Weights of a small GPT-style language model, trained from scratch on English Wikipedia: 5464 steps.
MLP neurons of a small language model. Each row is named by its layer, matrix (gate and up: input weights; down: output weights) and neuron, and shows model dimensions 202-329. Each number is 128 + 24 x the weight over its row's rms, rounded and kept within 0 to 255. Numbers have three digits each. A neuron's up and down rows have the sign that makes its largest values positive.
Before each neuron's rows is what it responds to, as a language model described it from the Wikipedia text at the highest values.

Responds to: Contraction endings and degree words
L3.gate1277:132129096106127138150088142112119124142129119119118116133151111134125155156119133152115106107119147089148102134178149138106121142136097134126115160128156152116124153143117107134158118140117124154110161071148141114152083184105108146140142160168145112144111148143141125138110118072112138139123124120156095071138189138105083133132097071109162115148162112095116084123121130149144094104099
L3.up1277:113137149145087117134132143124114119153123132129113079134094148148159086100132099156135163127156111126104122158135174121124150125126118137135140139119100158119102107141123151113141158128106169136110152103144112136173146134133097109109117172106103121128069154098139137145128165125113093085161116133162195129108086123127140152141156090074069111124107122154106123118086098158134136112161
L3.down1277:168109128094148105125092114115129157172115082149091107091127168132110124162171067121094107130096070159131115132110153127130120139157186125138143113146145160144134126124153144150112111148151161166113117104111136092201100119092104126109140126096128110099104139073135082089114158102157164120154139121131142108112105122121117156127138133135152133162124117123134133108137103122115129134154

Responds to: Word-final subword pieces
L2.gate730:197117160106104139120114149129099080160162101101099119128118117140103168154163128104132116108097145124158131132111092116087139107138138152145094136137142147132148157100135165102093134130134120171150125137107102130138154126145123142168107181132116129144132138163099139117134160149138124137129142124157124125087132130156098086150133110128112134137158082095158136111097136131105055145099
L2.up730:152123167106126115149109075086128125132107122117171134109114136173105122141168115081135110131150118122131142143135125102097147109075167189136113099136144094123138142087145163101101119123148113127114105164114139160103144145106139150143105116139109118112160128145166118155129121114112111131116150089142136127098159104128154040107131158123091092117177146089168134129081133160125102137101
L2.down730:141119114117135094138128111129121140107119132146160116106146129143152125073189130165137151149118114136136124120112095120113154106132139123153118126116114132128114129133138134069145169077130175129122108171119168105120135158152149126145145078096082082143163136101143107103133157127134077130087116147129120102097136113100137140108152123119079116097150108115137121177111129148128070085125

Responds to: Segment starts after delimiters
L2.gate682:105088110118154127122071144133146131109122137125149096140139136146133136153124153175120118121042108074130108120083172079111064141161167123134155133122112135162142098125152115093149132098104137115096124114132126123160132160091070115144125113088104075131161084137109149116115090112162134118134144085112124124140107161102124169119144144134097122142143076131118122129128096138147087084121
L2.up682:126074105100085125141125133157127094138111168111162120094161151145109108105082128117132148094155117157095128085122092126140159130137126122063113141169101150138150145143126106158171144179132164127120073135168102178150112124132111135108085137180142130174071142117101145143144149136097106175147151142130088107100144146165127125144128150112159140151119125126100053127139116145160131165133
L2.down682:129150145120115080176143139119127118134175163125140130096153173123142122115094090128133147098112111162137114133137184130134108101163127123124092113136124161109125107120156113120153158104133144118125113147142089112149076121080143132124096117148109148157093085105154137146161162087081166129121159144082130093103151132151160112105089088104098177134131126060141151108076127114109130096128

Responds to: Nouns after quantifiers
L3.gate1648:097169131099105138136156128155105104122178084122089116150135122077128141127148124173148142124091112120110137142120140066163139149090122106120130133093132146085130079153130159188089128112120083172172119082119150161105085160125142101161106117112121128133116099155137159119127112116119135127144129135087139127129086122185121104148143130118130122165112059124103085150152108107124139089137
L3.up1648:141133150156103147142164140131118142131136151147159146147108124133149084161100143110122130134108106092099109147125119133118107143105130131111116166132145123139168118128101161115123094134099155140184093180157118104084109128166184103123145101112154121128109092114095137181156110097131133129123123128126146139075126129132110131103141130151123159179127087109133122091132142134153122095098
L3.down1648:113152140128091144149142139124116114100126134097157142125135146146094148176119155155123085127133116159082119137081232142156096116109154105160098108120106163176142136154147172144162121122125124107135139131133152124138139162144148164136092121138124166160143104121096139135103115124140112097093117132133167124140139139126085131142161097119134132154129160126137161114155107117113118141114

Responds to: Creative credit and role words
L2.gate1125:145128152094164141192119141138047143121100131153139137122168133169118152134109119144127143107093165126149139105116109102123167155140128123146104082110101141092137130115110163147091125116161174125139119126176097106096150138117133092139085165103108135152112142090134130173110063119122118106113120154080142105128161100136125118151109133101130157139109132123132163094108131108107141096103
L2.up1125:134133113154161134170135108162087137133114106119152160122122103113087109127144109157117128146124148078087111117116135186132141142142104102103114091127099112147119101124107156158102079138125161117116097146149114098102106162139129211138058156160140114144135161132149128104101113133101090071103123086127163154119145143164163130136125189121109107143095134080108158087118167122161120145122
L2.down1125:164107140108146152118114068160087123123116138096141087137142109098127140112094152168131124111146105151169142094141145080094094121113114174119149126140150121136137164146159114122130113133132143065117160117165086129066139131097132140130131113118155127095148114156162113158179129115140102110158115147152118134093132130099156130139130131128158104095117123125112125096145121068143149091162

Responds to: Table row end
L2.gate1395:142117163124121091149154119148110099135088090123139137109106065081127162160114157125132106149117141125125120142165102112121151177124113177134138094129111095131141131155126162105115126149106146144150127126127082107088124157107147154148130172093105180159133156167093131140094117108120070134138112122100111181133086112108138117125115150153124145155125159166146134123164109143153123114142
L2.up1395:168109141133134106157188146166080116116098082107149164184095097129180135139114152109114125160135123133107143128155106154106130156116110150180165053144123086145134140159118150099112095111110163137148129122142097128100119147108136185117118146112095168157158150167133123101103081159119113162150091161109138095149105142093133132124119138137118091158149171129114126115136119117141181135105
L2.down1395:146109099154118130124103134132137097152146119091111084111107151163146116146168112143122125132128145087143065144130121116146144141130092156085150134085135124150132128139173152135118183128165122126140163113150130153150164115136138124131126148135145087175118126092107110127060133099108097145093112091107106151113139134135121098094134134147157126138120125102132128142134143106109109123146

Responds to: Table and section header words
L4.gate551:130138099097110153148139151071121124151115153152143107089112160061103125075105140174128125106178131157112131220094102134105114148167089106125084109164122121148151118130154128131126093130131131126083163122095100148102149130129129067138110135091126101159155108110117102117161101114169116139152083098123118110115117130149163123103131127126114147110141094123144154141152124109124138105090
L4.up551:120092103128137120194125166109129092126128144120110156119118156102125148121076187100144087110137068190117149166132079136104106163113104116061121088196138137115144147074145165103123148122149148107121157136100125155121106142131134098125132153096123083148132112187152126123153107150157147121129089090138129145125113123128162145118125143165101160117137103130143117176157113133112129120136
L4.down551:129127086087132102150153165143152115137135182095144173184130106131162126108083154117143115136162108139177141098126134139117115116148124133128099101124123133138133112110101116116119135125153134112158116100104156106131182137085133128117131145124115130168135109164071100152124123079116116114121158119141107137133118156090180136134119158153129144074123148097116154141099102121136126110128

Responds to: Date-range separators
L3.gate1688:104113093116119167156134049137123154093148153118152148094137100125133057122105136126091102124144116127119137118113155157096091134134114138115129098133135117129147130149133107097104116119125084158126175133109094162130141090081134117138079142160157135138150150161134106123137120134152115108105119131161135065127117140117113124125168135103198141118095160144129123178156166145167110131136
L3.up1688:116132131113102160119131073140113132102164164115158140140128120133144099099116127140069108124150129174154133076101138154112149125132093122141100107119151115140162148150139118076131099124085125131137173180137126168135140077092145140166090080160133149122172137137154120128142087155123154106128103133158196098131090152128126103151183133136162141091126177130115112165119150126138155151132
L3.down1688:128140112149125115083140101106127141132169152132131114164116109099164085119144078085126095194111137162161130146111123153098166153149100128111121147143124125148148108111119166142130162099135082106106167149124072166170161123122112155137104119160135120168139149133145144117112109140122140111138129137143147116149084119139139106101130118116148170096150182165154087140093144125194131130130

Responds to: Section break after blocks
L4.gate557:134128116138177171127144101114151119128126116119124127143136169151085115122119115157097142137081131096121148116121154140122146163160131139124087155147154175134103074098109097060141136119077074130100131207122120109150107103095120119056140108127127114101130142137127138078130135122101151155115139175089143110130138093066125149112125120113140128087129136120137130130104164129154190141150
L4.up557:129145094100094126099141086141131112117099147094127142162145130154151153162096082154117098129174124142091160159144096143154140167101144133144120140155091126125114096127142155116159111137097127076123128100108084155107097135157107148098150105135104150161157174169150104176138115120110129142136154160151159110107120146089111100129125156090089112140104128120096113074132107156109125149122
L4.down557:144143128117123180134035156141127112150179129136135093127140116138147108123160100116130148103114135115128123143166173136134166090158108167095140119125139119172105119144143178128155107137125117150132118139134171105099149120110145113192096133142144169116122138142129121124166134135122109133118165145105183137131078152117172142150139185105134106152160133151153153104100170093140148152113

Responds to: Token after numbers
L2.gate930:116084138126115111149165095165151078141118084135118099146145100158092141157118130149166103131103087120099151118115156082142100113100127146101131113148107094124108173142126109108142094117096147143108087114110151128099182102107086060161134130120144097129118171137112109102162122115129155116171121139107183122120111073111140117129124133159137124096136134138111139159151093082123090108115
L2.up930:113111150141143105135130123126162079161130121121187156138118102130077133127082132115142128116126086160080146080129123149097088121118134147121160104140131126129142084150121137106129100133113156095115118130141138185124170144138143127098173129105144119083108079117067116147166105103163163128132140124120116141130149105116187110128118131107161128125135140161107147153124133098099088160139
L2.down930:126113132123119103135107131125117136166124107181149085124083150186171073137160072155123088102141127157155130121123142091124123127093106143112105164130179127155161141104136131111077146104171137110113167132130133135132110155117163157118158154137101110178077120105137143121135083158078143125146122123111151139139112148146118126151160152083102125084116133095106078124134090151143128130133

Responds to: Distinction and rank phrases
L4.gate1659:141140131115091126181153141161131111137122119135149138139137092195085104076076172156119104162096124114100091127132152123155131120167119145165112171069119149153106113145151112140146148096094129124180166145095083132129094120108099142149110157116141146134165114155148155119085144105130123170110102098127127180137113132128158170123084129167136119175119076125101129132131142134161114106095
L4.up1659:129141122102178123114138053125114146126152112093097114159179120115103135127144170112127129117137139124115134202182170123124155148100125129144151116168108133085167157115121133110109084127134123165190144113114103111133110089123112105142133134137132150172206154143110135146094153109130110162145189148169103106150159142132116141136146157107165105154099137135127127131148100110145133106109
L4.down1659:144149155167109151124173079163188151105103134106134129123105109086130148139150138078134107146174118144125155124062084129114089115149146102081147157138165122118118134125177079134133112134119139137158124143142158132143174134112131112151118119122166106129138164147158172160089123060080119103123167126115122168154172159112138110139088120142112091126169102121108132110154109088135138133155

Responds to: Table cell separators
L2.gate1466:168114126088123129110136125097137135154131135111092142162087177150117164121099134112155148110133138106178101112096138095146113086170117118129119153107122151118090121125141107103142133097118137131145137140110141096129119119117094111087119120132132160134106118117160140123129154138089134123148124151108094136130159113159129096148148135098129155121139119116128121197082098126164104117158
L2.up1466:118114100077110075138083115106151119128159119157108151122141082092117112150103129130150153100097182124099125156144125150092129117148152119128119111127174062113121109120075171122151174148169123126123125132119139111137155134088156110137152115108130152117122136151115129201094147123114139166169138148124115183120133102157149139132152161090139140105137153134122141148147156104165103107201
L2.down1466:119089114158105178168111111111158118151137091106121118133113133143075149129079085147111149135103113106101141165118138140100162090139124139128124133118141142090165147119093121172094132122159144128093088140112092174152137148097137159159168146147114156139109096096127134130120132144141089142160079133127127158112145087139104124174161154101151117113105128107156139142170125104167169090138

Responds to: Mid-word name fragments
L3.gate1734:145095143133076124047114116115135110128110124114114110154130141158109129127161160133148105126130085108127105132156139095126097118138154177150130118140144133091134115096103147108099151128124116115112153181163091131135131144162153128165114136093054143133127138142130118159133109114112134106121122121127120136094095135082180113118088159097125155124104137145186137112133153138099139147083
L3.up1734:125096145136138132099084091120153153126148109129126090128125137173135159145141136142152115114093104165110108208153125126135133141090135094163134144158159164116164143097152128142153145123116105105136127109165150115090106118147147132121138106126150107141113142147151105156117166124122119112141112157166144126130121154101154143120121082130109113141124173134165120087079134126131117177162
L3.down1734:184132120140141139136147120129092150134122139127175148097082152137090119115124144153186140123149111129113174122120131167100127150141125110126126175118155140155140122130148117132125120177083088122093121099138140129066136126120170132130120148116137096138162115166106087124152100117148150133125147117148144149132100111144139144119107114142107112097093087103157164121165105116182115147129

Responds to: Date range separators
L2.gate1087:123133170117177110106131089126133115105119113126091166133112116136095134076109104103103105139125144131170118131142168138130147169072156149147152164126122076151099122126100143112127086197134194148120107146129189100108096140098092143140131178131099132153123114138148122124111130112160158100091144193127155111118127168168141135141125182082140121099128123102147132117139118144134096086116
L2.up1087:107102166122117132174132168121139095099113135128125126114124110104134143103110144103125127118143140142109094116127130105104098156144120130139133161159129132104109133142154119169146129100122090137113090144133167106137094109085121144168135175167112128161158161133149141176103076083158115119107104147140106118169146141161129121076152184134133097142113152126171074134112105083108145154129
L2.down1087:122138126128133132130133178154138130133105169130134105144149095157153127154160138138116126123121172110122111084157095117081126094097089131135111123156172134153108124097128083139158087086169138143133156130152090078125168104137155131116105087152118103142130130164135091141098114117097137120122149108149145079164091148150120102087160142076118143107151127118113128116121139134143118168132

Responds to: Copula after superlative subjects
L4.gate809:119126109119137103184104128151129122110116131097147105107089167140126125104158151168093172134158130110098128145133155132119144141105139106132121156149104064143101117110113139161156134146135108123105136161120139106163135168074096149122109127137110102149149124094072160152143119099145145123145146169088115119106139099096165127162151136137114153113148131121097145079108147136099148159118
L4.up809:118121147138150127154116167098112116094123136131106133079099133093117147111144096150092082152148114131129091140102136116108157146121177150149086141172110079115073098144132112147188163129146124153086114169160147125156150139120151095113120157124127149115137123130156132132131132118126133132122074174136087115122127101134118142125164105180126139087125129115073132112120155131130167088123
L4.down809:169180105165132121106144152122139144112114156107123165116156134117119081156115164144084099142128115166148140159108107128154146133111102146117108142101083120099083093131077114126153143106188151069096131134132132100133174142162160130105124124134108138142159109113123130111153118135108087140145095131142128110126136135119094108152123121182143093078101174129094137124092130113142111132098

Responds to: Wikitable header cells
L3.gate124:113118126134129113126117057111147106115126134117127155143082126110108139099121174123095116112099130102096142157088174103168108127144090138138123126119134186088140164086121135125136126126109148171090131154108130126113129095077119125149082094134129146124142157087069138130114151130104106115122157103123104108139126130113110132120098100122152125168175111112124132089142136141108090163115
L3.up124:112102114129166072124121080136146121147132096096117141161106143125134095109064122135099080104113114055130155114110135110138181155144112128121111129107168173101141171094142149117148111098121156149119126163131106147120103165073094118126073113138127150112118131109084120111144114126127110149166128080085115119138107151110089099104111099151134149152157099093148142096125149140108142113137
L3.down124:091141160134145152130138123169131145107158140094133163150137142149160140074122147088132125080144075099128135102104092137122163104162079154126137166133160164092115120085109174115163117094111160119132096149124175172140081135065119121139075122139132119115133182145117105103143170126142139122132129118120142084108131127137121128107126114157065133103142132113144134173110109138149136126123

Responds to: Contractions and first-person speech
L4.gate1199:084127122135165094151156130157112119163111106109119110123124165127127165142102128136102140173115099130154182190117171101125114149158158115157136158117131098123100146097101115144111126099130145132141160148095175121179105153130106155147153171080169114143069106113116105137089127122177127099151108146154138083096161131136152142134101111134147092124118151116139137152129121141115125066128
L4.up1199:150150146171142113140063137115109114124154156165159117141102137116137151089113112104120118145147131159143167132134174130111148103126133119138096088099145132125173130153114115130116088157148174126110139142120144087141105105109121132152125145122116154105163132097185134117126123103137108141167143164111137144129093118155133117144103092128070112107105152087132132157156111150103161101157
L4.down1199:116126089143104084133072126121140120154163100116103123144069131130090146118097097106168109144105091115119103155136162092118139087169145157124136141161092100171118131149175175117105150161175115144135148111141104106152114126110115098126134158137102164121120124147131108136120135117145128152121139140115173156133159126157150137156119119119134106091137142134188163103145087132094122073138

Responds to: Post-auxiliary adverbs and verbs
L2.gate558:113078112126106140076152138105167124111166131135113108121148133161130124157155131140105159113147161105130142132108161129129106147133130123134136162117133090121120089146126128150116122130087099124105157123114174117132139149124158130180141150111111121135084147161094135138090174132122139125128126141104154053124163101117146164098094077117100115118153124093110119121165154142150158178095
L2.up558:139165145134109156111115120128147117143116132114103118131116126135100067123172090120124134139102149117141124128124144138111136120146101166109148168129090130168126132113127138133155130180123151134117142121129132077133130081111126105167126131147092096148068126095167094143132201114106132142153115142143148110136092178137149192142138140098123119127140119086101149123116136084113123091132
L2.down558:109098136103131131106140139104140093114114118107106107135115089103075153087124159119132138123075143118124135120141107162144115106122162113160142124108096086114117163132144133130120121185121115167148098135120178095123135111071133116142129165128142133083124105098122105085129124081142115175149097176063154171126142145117102107159102134085105128115125156164137128098120113190121121121101

Responds to: Year and date-range tokens
L4.gate1439:142121100123142133163125163194115125103094180125095153139124112101102082127153126110097085110118111121152158135138156101127155179128087113151157135092153112125144128111127148121162136109138153135159168169123144198148147160089126141166092113178150106144143153093168136150152129094125158127138155116157154116121136160117143112119142120081139098140132110139162106126102130148164100114100
L4.up1439:122132074148141161153154145108114132109139191129154112138135104113112078118119124121103096096160159109118131115119127137142127115135134147134122114075143129134154165178098140125140123167117176107126146142066147141141146117116118077100118162140128167126121086112134103073165139125135133139130179147118117148102106163161189145134158108101084135123123099131110092125111123152151120143115
L4.down1439:137113086147086097082139101126115105150130142142124139133165150149152113121110147093144113091134123134145149124091156131130153137129107139130110168115125126136174113129134106199126089142118159147128164113116101104135111166072181111105142121131117111134148111152104092120119097159108080132155191141147145120115149184134068121096160114123137148149124144144128126150118153113104114134128

Responds to: Head after ordinal or number
L3.gate938:124088115144106138115123099094137111082145092132125137103131143126135097144110107113147146142169126115112118102139144110123137133115090132106069138097121072139126091089122104129104126183144136144135125095138186146177107081138121101111093136089142079122170137124180128114133113151066140134108149147145130145092126154110126108134134173160165154129146098138190161141124115100119098124150
L3.up938:154143122170109139096126084083119105093182113144145116123132122124119134132099112125141104175127134126151116102124127096136071070176111126125109119089105140151181119124118117118148142114140138147079127104119146162130151098162127146097138141064151140138155147143121144156105112138093122141127128082142084140111140168153120096102116155132165096113187124110127165126135112094110101128195
L3.down938:128122153150111123114123134107142086103141125134102126125108115140083141140130116120135139123091135131117166131126158078168161172143142173152113083116138123170105139139172134079086137130113131119122143113149145133104118144126130149141115144141139151115119148138079110147080159100122138134102144139178107117186153126183152123118121122093152128153152149141127134149114129150159133116111

Responds to: Durations in years
L2.gate1504:144119171116098161118114073111100136143139197136161118181084084138133142147113142125125091115140123136083146081180143120186154127161130152141127144133165121126133120132160145154158109164097126109150148149134126156118105113129128139111133145129130091149140156136107123114152118167127147178119117104099157145098140092136114163120092090150122115112132128150117168154091132128155114137080
L2.up1504:133158143109134107142213108122099119125133139130132137123154121119134114144139148130127131131117103104104106132114110175119123139160150125128107155132167157115130123142105103143137133123126135099102171146143124090113098131080128133105109118147170117101112152124169136101104118138126172114103096131159112123138176138094128150131095144088093150131126126177123137118171163093119156095139
L2.down1504:124125138112164165144108144127182105136131123114110164090126119118133108089095117135084167161142161131104119112124185135105140120082135116138169117129075147127124104132097103120137195108098135141147126094144131162100123117106096112131137128113130130104092087127143172180108163100092168137128107138136087162132090126119147131153120135094098133129158142097117117073147131100111204135144

Responds to: Surname opening fragments
L4.gate1608:130152121132101136114122097137116147105130145107098149131120171204158137150101125103178114120190101143160131121134099108113132139158168141116163134147115104121133172108114167134151097186112161138087139108139150109143117147168117161142095095137141165131173139149162147145112147118153156139103151112152120118084120138143165121133108112107076136109126135135157085140146095128145165149157
L4.up1608:094107102106102087120160153115141129146155121086151130144145169187132145152125123165132140127123158112185121099133094083155166176124177141117118128120087129113104129159129137152129097118124154096116124106153085166159161105125131132146143140153139106137115082100132138169141152149172162142136169097150127128120114087127154167070137146132097125134105167119132153097137132161129120159088
L4.down1608:081123103119152133118118154117117135124158086116119127135197148143146111112158150140114135151105125115112121104161171152147158116140134160119129163144138125162145113146151164155153136138104149115148143117129078144078138141109113121118110099163140115116142115145162135156117180137140185122110130117142152085149132122103092117126093099123132113098085148150162115107191106148114140179135

Responds to: Empty table cells
L4.gate294:127101128125123126109137160140134132124110113160145119142117068119133095137115157138121148132039163093152141129124081099144136117133141143125125125138126117159136116149123111152121141100110145120117106129102101152134138111074107082091122080105117154129130115146085105101135144068156124102151154145133118114127157173134113083160144086125089145109122153107099097139109075181097087135145
L4.up294:136143108116130155123086111140124118146091090153104080084096109134114164123106154127122099134110125113135162178093116113122186173152119114155159126100129105127129115137128132112101134162160112108096143156132115082116178128137159113134138093094107129122115097110133174146113121117158118128123176132147130145123143138143146136117116114109136088130143113110109087138155114123092102109156
L4.down294:130170097129144125147147148132172130099121083141116141092077117115147109133130095122124133095123106133129129123152111095085120168145128139112118129154145165115153130106204145144116150176078170142177127099112110106149115104141148117105119134149134152102123153152095132104167165103114114126121175126121087137125140129163170099156111077122092107093141133089125091139145125074168123158131

Responds to: Entertainment article structure tokens
L3.gate339:137125163067117109102129184154135094117138176126123103085128094162157119153137171125109141161073132115132128175131128124113135150132103136107180129116140163106133122104124108133195124146093157133112165128139082125119109134140130136154127078126117109167121116095124108117155135163140175141109132122125144143138117170148145128135091108120101141162158117120133126119101184110092130130143
L3.up339:103147105092143113143143143136112117110122171152153140159166107162175100159107150137171122136142115091172123122133111094134068107109144104140114142134120130104120145146138117122158093116098093148076129152153164143132140098149088170109095102114116137149127156121102087139158132093107095117160142137124131143166106119111134135140089093138127110124123073122114123132121109121126155112157
L3.down339:103117113121139151150136150147130129117153172142120122123093129131169131113100133040114122134146136152099161163125143129131108114088105110097139146134111123112112111162148108140165144159119157127149122100129171097124116102149094106111165128149134125138131120130160120107155129107155128142110125146127181129130130136095123153159151134101148141104135138135173135109129161095146131118179

Responds to: Plural noun after numbers
L4.gate1504:101143164130099129180193168101163107104119102142126124095138126115115117161087118179159137139097142148124135116112114122104128125114132148140133113121119157127119124138124122098103120104142136173197134087152109150147153188108097092137119159127134158102126148137153116160114047096178136086121164144129148123097125135109126102131116149156149124128119082141124086117132143130112123171168
L4.up1504:102138142129100082149154168129098128119101136115107134149111134106122080204154158143150131103117140152130151161152141151110114102129128118162132129173184119150091066173135115104124087124145138115175106122138116111098123125141110115130108134096148162157107129155123124104124087116130108162100128099167158124106126095132120068120116143124110125150165073140127100128135165132123098137169
L4.down1504:162130122105145156129108120172113145121124075146140134097133151143118133102113093137118117138164116059160109124140136158153141108092112135140133163140118125132137091142126160169104133123120149110160084133158164125122113111172126122167160089134110137125117135123118138187132141122056144147092109118129116084110123165094088117145165093138118129102148169143127122118160109146143132118142

Responds to: Table row start cells
L3.gate736:126149091157119151125166093120174118121088105156140102097114142118173126143093102137131151137093133125150178110137154110134106136110106124161140153123153112154101107127108166134129158105146098091112097091142127105194129117152101129127145144077127138177151110103170144145105151094089137085124115151133133147141147144124142125165149146112157119104133095152153104113105127103130118107187
L3.up736:158130124168140148126131133108123171121168097139105103084118155147092136104142177133116168074110152098104125146156122098097100109144106118126108138140185130120102149095126136130111101136091163103159098136135155101104086115169102043128133140109061123102187109104154141116102096114141170099112169145145167174135142154142128158110112148150132140120104131140107130151136142131112075122111
L3.down736:126138064100170127139109143162103113144136127125125112147107145086128143109151177148101132162106126075162112168119137094080128093123106138101086110105124126112154111120165135178081131163137133110145109139129178153119152132123126110166100116117119095123131152088121146153116130102157162102134100139123115158153121128109169113178146131109151116114167125128117103146183132137128112120110

Responds to: Table row ends
L3.gate130:145126154111086152112117104156152197123124125140132098134131126141128128130116167110127139143143166118114104199150165134133150133158118138132094146127148141142138144169106110132149152122091099107129113098191107137105145149153112160106147126127161146134137070098122158104158139140137137112087112109134110121136129159101138135139165104109103160098101133094164096144133103124121109161130
L3.up130:117136097109113127131135098136137122101142133113104151158158136109125156162177135125127115154118161150117156145174141107152112133134117160082107123139096133111151118129110124103121094153119105142130139123126124102129155121129123170075202090127119122144097111109112118129139110102131186123138103118101156120109142116126130156112066141113108118143175139122120172101138123127109110141145
L3.down130:151144112157125138114105157115156100142162147119126134112169173153134130172111138069115098152155135129102124162142067144161117107166089126129112157139092125133132109137114146115151166120124135111131135145108122090160157114114106140122176084154148096125197099134137101123137139120090145085137149098134150122143142131102112158108123147134125147109158141096140123137111123156155119124133

Responds to: Structured list/table separators
L4.gate796:119170133078157141121123135129122111110108146135133142112140136161125105140143135147133138139187137153133106151135121093099146124152139125217139128087158112117146138146119126113146092120109121129140111119132147119133094133129128121112118088122145103179115113148114118119118157123121137113115156108079108123115142127114128135139158115106120117085140120159136129124112121108145143135146
L4.up796:165143123120150064120098151112108109107102121160106138132138108129091110109145121114116154130123141118144134104167086114123104167125156145128179106063135124134124111154137162139141163084137161107103130160162091144130101153140157162124115076158073105160102115094112112071119098124106129142142136134115118141148114128124110082128112161097136147131125138106151150124171151098154113126129
L4.down796:091128101150120127137132117126115136128134130125172128121164137116118154148118125124126131165112117121105113100133061115162105064136089111124100095090157132130149131106118152164156141112124132123118122148078144119147157150096131121126107141119103137127079121094131113095150155087070131130140158123104070120140122186121108116138101124110131111135153128139172129134188115129138140098162